Weights of a small GPT-style language model, trained from scratch on English Wikipedia.
Size: 9 layers, width 704, MLP 1408 tanh GELU, vocabulary 30230, 78.5M parameters.
Architecture: LayerNorm before each block, biases, untied embeddings.
Training: 1358M tokens, 10361 steps.
MLP neurons of a small language model. Each row is named by its layer, matrix (up: input weights) and neuron, and shows model dimensions 304-559. Each number is 500 + 50 x the weight over its row's rms, rounded and kept within 0 to 999. Numbers have three digits each.
After each neuron's rows, "fires after" lists the tokens most often just before its 100 highest values on Wikipedia text that the model never trained on.

L3.up73:491473425578511477513502520415524522538457487493516541462440508448495459519463496430473557499442521463550502513508473570593571509495545481425600558523474430504488457476525408458522503464508439464550536473355533482424468517505523535432461537532457627475514437485527540437408513513482506451474490539509470433459498466521525412550539437585491537560407520548459462483439498431484555563431558510525535471518484476510462475525555474529511481492459439435449477552542477439561554502494496367551565496429483514423496468584501470471524412526520536439548506469523603378588470515521495585508560512521528547514458538446508562534536528516472505605457541548536455477520453440543453491446452521492470583461384555466500591537443563541562454490572514614377460613510422552555524532488483
fires after: " the", " The", " "

L3.up1086:458450534503526486510406538511528540567597481385503532404470389434577641479448510376526492541471652450510562565535523496558428476411519510422554566448537439518422495542496463477416452462479579525471512624447519538391495468507561458434412504491467470509469519544511542405592417501415545497551526498574463557521550524536539524446504532516467478542540631540515480474498430421470559567589533494500447499596441577521479538577453544530514359539395476498542447518500501503465521553474564492526501491492558461591407528493521560423433574492505593574466498555533616485480471447474493498525441545561405509518500424461494483516535524504442498527489469494504494489575454562463541518509493527385450513481452477538509633542448466522485485471475522513535515506465451508489439541457470
fires after: " the", " The", "The"

L2.up1091:423455459512435509425502528513457499423525449537455513462450569516441505521553553493494467478590554499529572489490532473456553460428481432459476386479491463578450535463500480587506555559559435414507433489479539483519461503620470532533438621502518570421460444538555575525435517509542463531537494529504515402506552569460445512543609527508385542450552503416584437569501566388606533499454504554550434580404396493519475470491505540571578483453495499551537453464455477446546538487543399450515561424480471481552539565527488433559443456497384553516494454536534508531465567484471446438472535481530542505528506570555490606456475421531435423502554550515415470471498458446523469500523470568568441566558429428514557539450435529508436509455475551528522541546444534459558596501490545
fires after: ",", " in", " –", "In", " the", " to"

L3.up588:471465436510558581521518505540604572521504453598449526542587430565551579485495517492480482462468487456379494530531504482562530438452554449448465509447563406485521534502417461512365512543571592473493548458494472492465505515483480482400529468435498489508558482524548471530538475494489514406471548513431479549490499447563479481493526435558451549569498528455524493460559488470507370617485575490464445546609513585440467556423458509512543424446556535503504510427551444488494581414416530424556523497501510517447442450463497482537471440458531467487486577492542399481584482409518553482461487503555458477587478430459484470548563518532480464491458454558456408465497493417468465400498577524394565423378517542482461635477605461469519532541531474530580407505422554608496501468445550
fires after: " the", "N", " N", " Best", " his", "A"

L3.up1131:570507481540487448438585425509480506441539477417543443542510620520536475464557525585596594524388510544452513560419441442568524538462502585410505476490531496524454470536505523509600487449441504434500524474514473558473502445521447525503503546489474397478526445516550494462534481462536475560510537507454474578514564492539505512455510457625524499552584497578481553519487468547466372549460520474493540397576481438519495542506509513459498552561541489579625492479593529522503534413449461532556551492503410605526481488493490464464495400431509527505463458430504491557599498522498462472438492652493485420483525471522553487541429510533526547399586405653532402542480447392511509499625425444523492442465529529420567599456481461488503526435466535562565490534499401500496537446492594
fires after: " in", " New", " In", "In", " of"

L3.up980:443444497531459576455465518572535472566529490542556509470533471521488499444529445640534528471550466475522425467520523438434479493510517385485466559507520439495528493505433470504570493507567433459515502525459510459570513512457508424495516535599473525518506529569452553616583464478474471546534451522475421577586480501448542428530527544529526475509563527499533524502574523376445589622535559523467506397560459476468542551525516437478592424450501595436521444467402471492572394535499439549577461423476505600459502531533447549501505491409558537493525487573394542481418486552431530516439443495539559551488495492501602526497521487491592457397463413556485490536547452439419448505503511495494503424543504446444471555470590552510469533389501550543543501524476511572474503544541459
fires after: " and", ",", " "

L3.up605:386470505488482414441499457545472476474556457524560543513476516420532579530508473488492491561504506468551542543584500504540494542471530507555483488459545468478529462381412474420465517603454547504579504495460489495445455563483558479469500485340481423516485504451622424539493418401439389483476426580474560571432552515462506546479528585471475573450432504533563532497492539554577420499501563475586503467554439469530512558463546484623559558470472498563493443510467577484550444479475442502556546488454476625547515508569424500481494446490498506534524552547526473503571482597476477515505514490460453490470466528509532478609448583566384517570486436487513470458470453451450542543475500438426508341542464502465461479518615425490445502471418519601405480507459470503525533569484532
fires after: " the", " E", " R", " De", " The"

L3.up1009:534456545542503388464468583461472548464525459443501481460485502492521395511466416524496479424508578577540431448482605519550440525446607457591474479398520511524469387481456512482393392609526486441571501546515611523539501553494452450531547412456484485517419484497500486419534466480392425378520527451415471586462543473455503530526410501532512514555423455481580441456497525356442608574507484435525467531515478513497514470439498577526537456474579506595559536492515448549480536491397519487526532472474474469500439473391582480562470498494520568465460501513539445474462510484425542580492507564476553512441566489463398435566538464509481492480461443605494520491550575480503493461548492492540516456616537494509504631532483490506442394516503547517525577534480464559488504546401504
fires after: " and", " but", "N", ",", " he", " who"